config = dict(
    num_hidden_layers=11,
    norm_eps=1e-06,
    positions='rope',
    rope_fraction=1.0,
    extras=['capped logits'],
    init='trunc',
    init_std_qkv=0.0844,
    init_std_o=0.0,
    optimizer='muon_variant',
    max_grad_norm=1.0,
    decay_fraction=1.0,
    decay_shape='linear',
    max_steps=6463,
    dataset='wikipedia_en',
)
MLP neurons of a small language model. Each row is named by its layer, matrix (gate and up: input weights) and neuron, and shows model dimensions 96-223. Each number is 128 + 32 x the weight over its row's rms, rounded and kept within 0 to 255. A neuron's up and down rows have the sign that makes its largest values positive.
After each neuron's rows, "fires after" lists the tokens most often just before its 100 highest values on Wikipedia text that the model never trained on.

L6.gate110 [135 109 122 111 148 111 121 162 119 180 145  19 124 102 193 147 104 140 137 114 179 132 145 134  45 101  92 164 160 124 120 158 143 104 186 121 153  80 102 130 137  95 145  58 140 195 153 115 157 108 106 159  88 118  92 157 105 111 158 171 126  77 134 115 159  89 142 133 127 200 105  56  70  89 103 115 128  75 138 125 161 101 142 130  33 138 112 141 200 107 119 186 129 135 122  96 104  99 124  82 176  90 102 124 147 100 160 102 124 130  92 172 160 129 157 124  77 125  94 102 142 106 125 135 153 146 136 163]
L6.up110 [135  69  89 106 124 117 186 176  72 163 111 118 127  78 147  64  68 162 172 106 160 145 156  98 146 125 141  68 101 123  89 104 152 181  92 163 116 130 118  95 120  50 134 122 137  97 151 115 171 137  86 130 141 145 125 149  90 152 107 152  68 111 120 191 111 131 112 113 130 163 106 120 115 169 174 164  54 118 106 154 100 126 121 151 121  84 103 116 108 143 152 128 101 115 153 145 114 163 112 168  82 114 101  80 161 157 132 141  57 127 199 117 138  85 133  98 191 135 135  87 128  97 144  83  99 142 115 140]
fires after: " ", "m", "ar", "d", "a"

L6.gate161 [160 137 189  93 131 152 109 158 171 138 165  99 193  90  86 122 147 188 109  97 107 172 178 154 133 140  91 116 111 164 119 185 155 173 123 154 131 146 109  95 108 115 102 207 136 110 133 135 118  77 108 151 142 156 142 177 165 171 144 159  59 102 125 168  87 125  78 114 179 110 108  93 135  87 155 108 112 144 147 135 138  77 137  98 143 120 107 131 155  93  92 149 161 138 133 158 138 166  71 107 127  89  83 156  72 119 141 127 114 106 150 177 109 150  99 119 181 132  98 109 152 123 124 166 131 170  85  99]
L6.up161 [186 149 161 173 100 128  72 116 143 151 172  62 153 108 120 106 160 106 105 127 139 149  87 147 156 137 140 115 160  99 150 142 149 102 129 133 118 134 142 153  97  85 171 172 132 121 114  79  94  72 104 112 128 122  83 188  55 125 126 128 144 157 161 129 137 159 173 148 117 117 103 150  84 125 150 106 111 216 193  77 157  91 170 192  37 152 183 183 154 116 122 144 107 142 190 131  97 108 168 123 151 102 121 181 183 117 164 140  80 125 181 119 148  74 133 156 158 124 131 148 119 133 152 148  89 162  65 151]
fires after: " m", " ", "ic", " o", " O", " M"

L2.gate186 [157 104 107 219  86 133 127 150 115  78  97 131  91 142  76 139 139 170 182 167 195 126 111 109 128 129 175 128 125  95 124 147 101 156 153 128 161  84 153  88 162 105 146 146  93  94 124 149  40 149 136  83  79 111 104 142 135 114 129 142 154 111 128 129 141 155 187 125  99 153 121 118 118 197 149 128 108  83 155 212 164 140  82  79 189 125 172 138 119 114 129 115 150 143 141 134 114 136 177 130 123 180 155 118 110 176 155 132 127 133 138 106 132 146 149 123 161  79 122 122 171  91 156 140 133 118  74 130]
L2.up186 [175 130 198 139 151 155 194 134 178  92 131  54 113 112 145 150 151  90  82 118 115 124 133 142 159 199 181 120 182 128  67 126 127 118 137 126  84 123 179 122 140  98  62 130  73 118 179 139  87  71 109 141 162 148 140 146  87 136 143  83  87 118 149 138 150  87 148  35 172 127 109 169 154 147 146  77  78  70 144 167 147 108 164 133  98 182 141 146  77 152  99  86 145 119 153  97 125 122 156 140 152 181 201  75 131 135 192 175 165  51  81 128 100 188 100 113  97  88 164 130  72 125 116 108 166 102 118 105]
fires after: "il", "ol", "ed", "ap", "ch"

L7.gate334 [110 146  69 126 123 127 120 114 153 168 106 148 113  94  91  92 148 155  97 121 168  76 111 121 130 169 120 124 175 167 143 157 116 114 159  78 127 109 171 125 146 216 129 162 159 112 122  97 132 159 144 112 178  83 138 150 169 139  89  86 120 173  76 122  99 119 167 111 164 112  66  93 148 143 176 103 119 125 148 150 137 166 106  63  73 127 150 128 177 101 155 159 116 184  99 144 108 156  98 114 109  67  81  97 155 114  89 109 152 108  75 174 179 103 126 157  88 102  73 190 170 135 106 144 118  81 151  81]
L7.up334 [ 96 173 118 137  83 133 127 164  75 100  95 185 139 169 142  84 138 135  68  79 211  98 122  96 139 146 116 174 159 148 144  95 102  93  60 126 160 117 108  63 146 180 129 105 113 135 155 139  59 137 109 164 121  93 106 172  69 130 103 135 178 152 193 102 113 144  75 119 156 139 170  87  77 132 138 132 195 126 159 171 113 150  80 118  72 172  84  96 153 130  72  75 102 155 141 112  64 130 133 142 154  76 117  95 133  90 154  74 102 133  80 117 131  85 131 110  51 206 127 165 106  79 163 178 124 139 109 141]
fires after: " J", "h", " S", " M", "r", " H"

L5.gate377 [113 127  97 161 140 101  73 115 157 152 174 122 107 148 107 108 124 161 159 130 119 151  94 150 119 169 199 137 106 152 105 118 102 176 115 187  83  99 106 123 121 172 179 132 102 106  82 152 138  75  50 110 172 190 125 125  95 120 167  86 171 112 137 133 115  85 158  82 141 136 120 121 156 106  38 100 138 115  85 127 187 141 154 127 152  96 195 120 150 142  79 157 176 164 144 116 174  82 121 105 161 177 121 135 164  96 137 145 108  91 139 147 145 158 145 163 135  83 133 169 110 155 139 205 157  45 174 126]
L5.up377 [136 142 112 100 173 136 118 205  97 168  96 121 166 100 142 126 119 149 103 122 113  82 159 107 131 144 179 146 114 111 101 132 166 147 156 130 153 113 135 113 124 175  93 116 145 103 158  80 181 106 151  48 202 127 136 166 130 147 129  79 107 161 132 117  97 117 131 106  95 107 116  94 127 146 156  71 143  86 104 162 137 110 101 159 187 120 117 163 211 175 111 137  91 172 128 106 107 124 184 149 186 169 113 133  96  64 100 125 105  68 165 175 104 215  94 100  99 177 125 139  78 111 123 128 110 117 169 117]
fires after: "i", "ur", "a", "o", "ad", "on"

L5.gate251 [157 113 110 116  88  97  95  62 129 121 168 151 163 106 146 197 159 105 123  94 109 142 111 141 154 134 107 141 177 126 158 160 103  93 146 120 128 157 135 149 126 135  37 136 102 166 145 165  69 111  84 192 198 126 123 126 149  75 127 125 121 128  96 120  58 195 103 146 159 118 127  64 114 119 221 159 113  94 132 123 105 133 108 117 143 102  98  61  95 156 125 154 156 183 127 162  54 154 121 126 129  65 187 143 149 111 162 113 124  91 132 168 136  90 162 141 156  55  90 198 117 124 142 118 114 124  94 105]
L5.up251 [193 113 106  82 170  89 163 164 111 172 131 118 131 151 157 114  87 135  78 147 138 146  82  94 120 156 106  90 121 123 143 170 185 144 155 147 133 142 124 206 126 107 150 105  77 136  86 103  69  78 184 142 103 113 175 106 170  96 113 153 102 115 113  70 140 141 126 104 116 157 138 147 102 145 178 102 128 128 169 119  70  91 110 105 141 118 141 137  83  87 146  97 168 155 124 191  91 109 163 131  95 169 111 122 124 125 132  78  97 101 124 157 139 124 126 115 113  84 157 132 177  59 169 112 136  92 114  52]
fires after: " b", "b", " B", " W"

L2.gate140 [133 128 155 126 126 186  86  78 141  82  84 124 172 208 146 121 113  84 125 104 139 120 144 149 173  83  95 131 165 112 169 189 188 109 101 140 149 124 148 162 112 178 158 152 241  86  56 122  94 136 119 109 110 123 173 157 106 156  90 162 182 112 124  89  82 182  92 178 149 175 121 117 181  69 131 145 114 159 136 125  77 101 126 144 122 161 150 115  88 105 148 159  71 156  76 151 161 131 179 110 180 165 104 152 122 134  79 100 173 131 136 107  70 133 182 226 114 121 138 148 121 110 149  48 136 123 141 148]
L2.up140 [ 96 134 152 158 133  99 137 137 148 171 173 150 108 131 148 176  91 133 146 146 149  85  56 116 118 113 114 115 108 141 167 141  81 184  90 146 193 117 131 180 137  91 179 102 127 131 159 130  91  99  93 173 107 112  86 155  94 150  90 122 125 164 145 137 124 116  64 140 173 134  94 110 108  79 125 112 130 164  99 170  82 128 195 143  86 131 125  89  93 118 145  99  69 183 133 139 171 123 147 111 134  88 187 140 133 145 121  90 139 157 112  60 162 115 125 157 125  86 106 109 108 173 100 146 143  72 152  91]
fires after: " m", "ork", " I", " s", " play", "em"

L6.gate141 [114 148 123 124 189 129  91 204 171 111  90 143 138 118 120  88 140  89 174 151 156  94 122 132 151 112 161  69 118  83 143 171 152  84  86 172 105 112 102 131 149 111 155 100 133 117 145 152 149  99 183 132 148 111 148 119  97 184 126 143 114 134 161 166 130 149  52 152 136 185  89 182 171 113 112 193 124 148 103 114 121 100 102 124 107 132  86 188  86 130 148 139  86 134 127 114 203 106 150 131 101 163 127 143 119 128  72  83 163 141 134 152  86 100 100 164 134  62  88 166 105 148 200 117 160 124 105 149]
L6.up141 [102  81 113 149 127  85 133 153 181 148 146 134 152 126 161 111 163 116 168 112 137 167 112  83 148 139 149 126 133 112 154 108 207 130 128 162 101 134 172 155 110 178 182 136 176  99 129 128 155 141 122 150 109 102  93 112 157 141 123 105 110 103 121 135  53 126 100 154 170 161 140 110 174 110  82 185 187 130 128  94  69 111 172 143 166 153 138 130 110 113  50  85 111  85 176 144 162 118 200  89 156 135 150 142  84 120 123 156  99 141  48  80 164  97 146 134 118  99 152 143 135 118 186 182 161 157  74 136]
fires after: "re", "m", " m", " s", "ec", " f"

L6.gate171 [ 85 106 168 125 144 116 128 158 143 128 111  84 120 118 107 158 116 112 190 159 179 119 135 152 117 133 149 113 192 150  65 106 106 104 145 161 165  91 157 168 134 178  98 128 136  89 170 117 161 143  55 125 161 177  71 130 164 155  96  91 161  91 143 149  66 134 121  77 150  70 150 128  77  47 131 108  99 130 106 103 111 110  83 115 168 114 125 109  74 135 162 170 162 119 139 124 146 130  87  92  83 168 146 169 137 121 134 143 121  82  93 131 144 143 109 173 125  84 194 142 138  81 105 165  92  43 152 156]
L6.up171 [150 144  96 129  84 163 180 158 115  73  91 177  93  59 163 163  90 104 113  99  92 106 163 140 122 167 129 151 135 120 104 126 185 137  89 127 131 191  77 156 104 173  82 139 124 118 109 127 116  77 154 130 115 130 115 101  85 150 171 100 134 145 137  65 167 151 137 109 123 148 125  45 125  94 111 202  95 146 107 157 167 132 114  85  94  96  73 109 135 128 151 183 172 192 141 168 130 143 207 125 137 182 106 124 122  99 117 113 124 122 115 175  83 152 140 134 114 111 202 140 153 190 196 216 129 108 107  99]
fires after: "x", "ep", " J", "uc", "i", "a"

L2.gate442 [190 106 147 163 142 233 175 143 143 188 127 101  83  87 117 131 147 169 142 150  93  94 114 136  60  86 163 128 128 117 142  99 163 167 147 132 161  99 142 175 119 113 159 157 107 135 118  75  95 147 105 158  73 115 163 129 137 127  86  98 185 109  99 123 131 116 119 120 146 171 126  87  89 138 109  50  97 126 203 128 107 131 136 153 129 126 127 174  99 171 138 147 197 100 107 159 180 125 147 140 130 122 114 127 135 130 125  70 125 135 166 156 171 158 122 131 132 129 181 197 188  79  92 145 140 135 119 195]
L2.up442 [131 140 143  89 143 156 114 163 115 132 118 130  88 146 146 117 169 146 121 152 126 128 124 153 149 157 109 139  84 144 104 117 106 184  85 122  78  90 123 151 121 100 175 170 155 119 140 105 102 117 142 171 154 102 195  83 140 123 168 119 158 107 114 102 119 165 184  97 102 140 119 140  82 160 156 164 121 126 136  61 144 108 123 118 180  91 169  66 114 153 160 151 106 103 101 176 113 134 152 134  71  97 107 118 132 163 139  31 151 198 149 147  95 143  59  77 148 121 114  84 155 114  95 149 103 130 122 138]
fires after: "==", " ", "\n\n", "O", "ar"

L5.gate209 [102  93 105 131 165  90 155 113  99 165 134 172  90 136  97 106 171 119 177 134 137 152 183 126 134 149  99 146 126  87 131  93  88 114 108 123 145 100 143  73 185 129 172 160 161 107 160 163 124 131 126 112 135 221 209  86 131 187 186 124 138 104 148 110 172 194 128 117  69 130 143  89  60 108 141 135  75 134 111 159 163 161 100 135 125 142 187 164 147 165 136  95 114 101 124 150 126 158 171 150 130 113 137 139 171  90 116 130 148 166 157 135 179 141 118  79 213  94 127  92 195  84 155  92 122 127 155 162]
L5.up209 [159 121 158 140 122 148 140  69 118  80 166  84 132 151 118 158 184 117 145 125 150  92 137 108 115 163 100 115 126  92 214 103  46 148 107 107 124  84 133 161 107 130 123 114 155 142  90 113 182 127 175 119 132 128 181 128 142 119 155 139 116 131 235 149 165 160 135  99 111 124 151 132  86 140 164 173 167  70 148 138 136 147  57 140 106  72 142 184 109 122 133  92 125 103  96 100  94 116  67 120 139 131 141 128 169 106 173 148 160 113  89 189 151 129 133 102 125  93 127 125 107 130 138 109 140  93 110 175]
fires after: " A", " o", "o", "an", " An", "m"

L2.gate193 [128 127  90 122 147 157 133  62 139  68  87 110 147 110  90 126 112 177 101  88  56  83 115 170  70 139 112  96 161 140 161  89 123 113  94 139 104 122  94 141 154  95 107 130 176 117 148 127  86 119  92 124 185 120 137 154 144 135 146 114 141 145  70 160  94 109 147 108 154 151  56  89  77 197 126  92 119 139 143 166 123  89 172  51 105 112 145 170 143 144  64 186 168 121  94 111 154 139 119 126 106 107  61 144 148 124 127 150 136 155  93 133 104 118 155 148 125 140  45 143 142 180 183 152 119 200 128 130]
L2.up193 [174  71 166 166 119 139 163 104 109 167 133 119 179 148 110 134 137 193  95  95 111 155 160 101 135 165 146 177 139 171  94 135 120 158 109  98 193 118 107 163 132 121 164 152 106  86 183 149 100  81 150 125 127  70 169 178 102 137  90  92 111 146 176 174  86  97  95 170  87  93  70 136 112  72  87 129 165  69  99  92 113  78 120 125 103  83 126 109  98 122  93 137 124 131 122 142 154 158  89 170 137  46 110 174 135 117  75 142 166 143 119 164 126 128 163 101 129 148 123 125 138 129  94  97 130 148 138 152]
fires after: " m", " M", " s", " S", "u"